MLP neurons of a small language model. Each row is named by its layer, matrix (down: output weights) and neuron, and shows model dimensions 517-612. Each number is 500 + 40 x the weight over its row's rms, rounded and kept within 0 to 999. Numbers have three digits each.
After each neuron's rows is what it responds to, as a language model described it from the Wikipedia text at the highest values.

L5.down1073:469530566513498473509548477452454557536484452455437494520489491563436598488483464437471372415553577503549547503470472547519500513501441499510572562535481497585505477507582467550508513488504535550530440538527526502431478520511484488441524530464489507523500537495522531496484503442466515463
Delimiters and number fragments inside tables, stats, formulas and transcriptions, such as table pipes, closing parentheses or braces, slashes, and decimal or year digits like .22'2' or 36.'91'.

L5.down1436:481491492487505443469516563477433415458508488567523511506515517481509515509424520514517549446450504515564596528536510476502405534517556492465512442436514448479506504509581510394417467428550526513515485486480491563435490508437563580474480542541476479537522534521489468467479521550483517525
Final words of sentence-opening time or transition phrases (in addition, later, at that time, as of 2019), plus inner word pieces like c in inscription and incumbent.

L2.down2732:574412534463541490500463421499530563503527517551424469503515588434478523455417483469438503576507491461548541496426461491500452443504534424512491444494521550491489492508514432561501497496532553441499511529464451540484504503464522467559534462562515456476540509534542502456469462549488582523
Head nouns or word pieces that complete a highly expected phrase in encyclopedic text, like rotary engine, general election, geosynchronous orbit, source code.

L3.down1644:476512515507526469489589560492464511592500539474438518493469401502512476578472469528471497545486455434502513514459491432521471438469464541516487510507544584526535473470512413535603452453514431509495548453476482478520486499496547516420472466489493457560534562434562479424525451475464544500
Final subword pieces that complete a word split into several tokens, mostly in table cells and names, such as Tob-ago, Swim-ming, Aberystwy-th.

L2.down847:546478523555482443418494492460550491445496492548532452494551515494473519481510539450509436532502556496489545515480445526510525541551425447504546428456523506564471522520503533437496551497507586436502455462546541514513505514503506465396464491455461488485528547504552572475455449454469448492
Final subword pieces of names, units and ordinals, or closing brackets, just before a delimiter in tables and lists (MHz, Mb, 25th).

L3.down580:525474503512496490517464440536538519492473553515580428473579466531444587422524529555471558457477514467478555510573408551450513551501518469595502482487474467451509558493514480451494537511556566506489396489539467541512545567487413483526525540508480539499542504500441457476519488518498532507
Closing parentheses and the last token inside short parentheticals, mostly in infobox fields, tables and lists, e.g. Population (2023), Position(s), (born 1975).

L3.down617:515507498542444469457513518518510467507549504472457518480427565474489517510538529470525532481487442523502491512625490488449465477432493558535486581512535514509445503476498466483508509499524542465452481528503531557527546512526529513488413509463495504517565566564462466527383536457507557523
Highly predictable next words or word pieces that complete fixed phrases, often after in/to/of: "went to school", "in prison", "with-dr-ew", "at-mo-sphere".

L2.down524:499474477504448513485450510527509568493526490473564492480457470513470527458437518464519434485453413474460556486499509493532513498460518451447498481531529444503569494460477564567510504516472454467554490543522515499537550495541486515447482589527494527567499474497519452487501474414523480454
First token or word piece of the noun or number right after in, to, for, with, such as in operation, for 46 years, with unions, and inhaler.

L5.down2686:565534522525486481524521514457481472513457503485438436535456493481530464479540431508499537490468481552504488495558444429512509486459509414454477509514587625514514456527554409493423529444545517479464490472458522510524482464545514558478596490462479543499505486486479510487465538477499498416
Abstract nouns and word-final pieces naming administrative, operational or technical functions in institutional names and roles, such as Operations, enforcement, development, Control, officer.

L2.down270:466555487479521566530510538520460459504558524457507551542498551537505499489482542478513458512487446467491522514412496495544513532491437437493524482559499505492554480503515415446516432531500391482511522477533553423505468464525454541492478531482401562509498452560476520514472494464541498513
Middle or final subword pieces inside a split word, mostly proper names opening a line or table cell, e.g. Sø-nder-gaard, Bul-gar-ian, Han-over, Merc-ury.

L3.down1514:516522486447519483504443552479589510532469582544486505520492461460520489504488466425562472482453456522499428453528423390506570511502514503502512503569501550549431516479543460448544510468568545511458492512514504528519446429489521494464460567535497415425545564479474494502503516542493545474
Nouns and word pieces after a determiner or number, often just before a plural or other suffix, such as Senator(s), fighter(s), strip(es), ins in shins; also plain head nouns like color, land, children.

L5.down165:497495506529557487516494479428436492410434560471505576537541491555447403487397468489534570485543432519536478458454521495559534481503452439456531533546559510484593497495497491479524477483448531493555485469537496490477468547478525507502519453465471503513518517533475587547470547451488511504
Later subword pieces of the first word of a paragraph, usually a name opening an article or section, such as Davi-d, Bonne-r, Tiz-iano.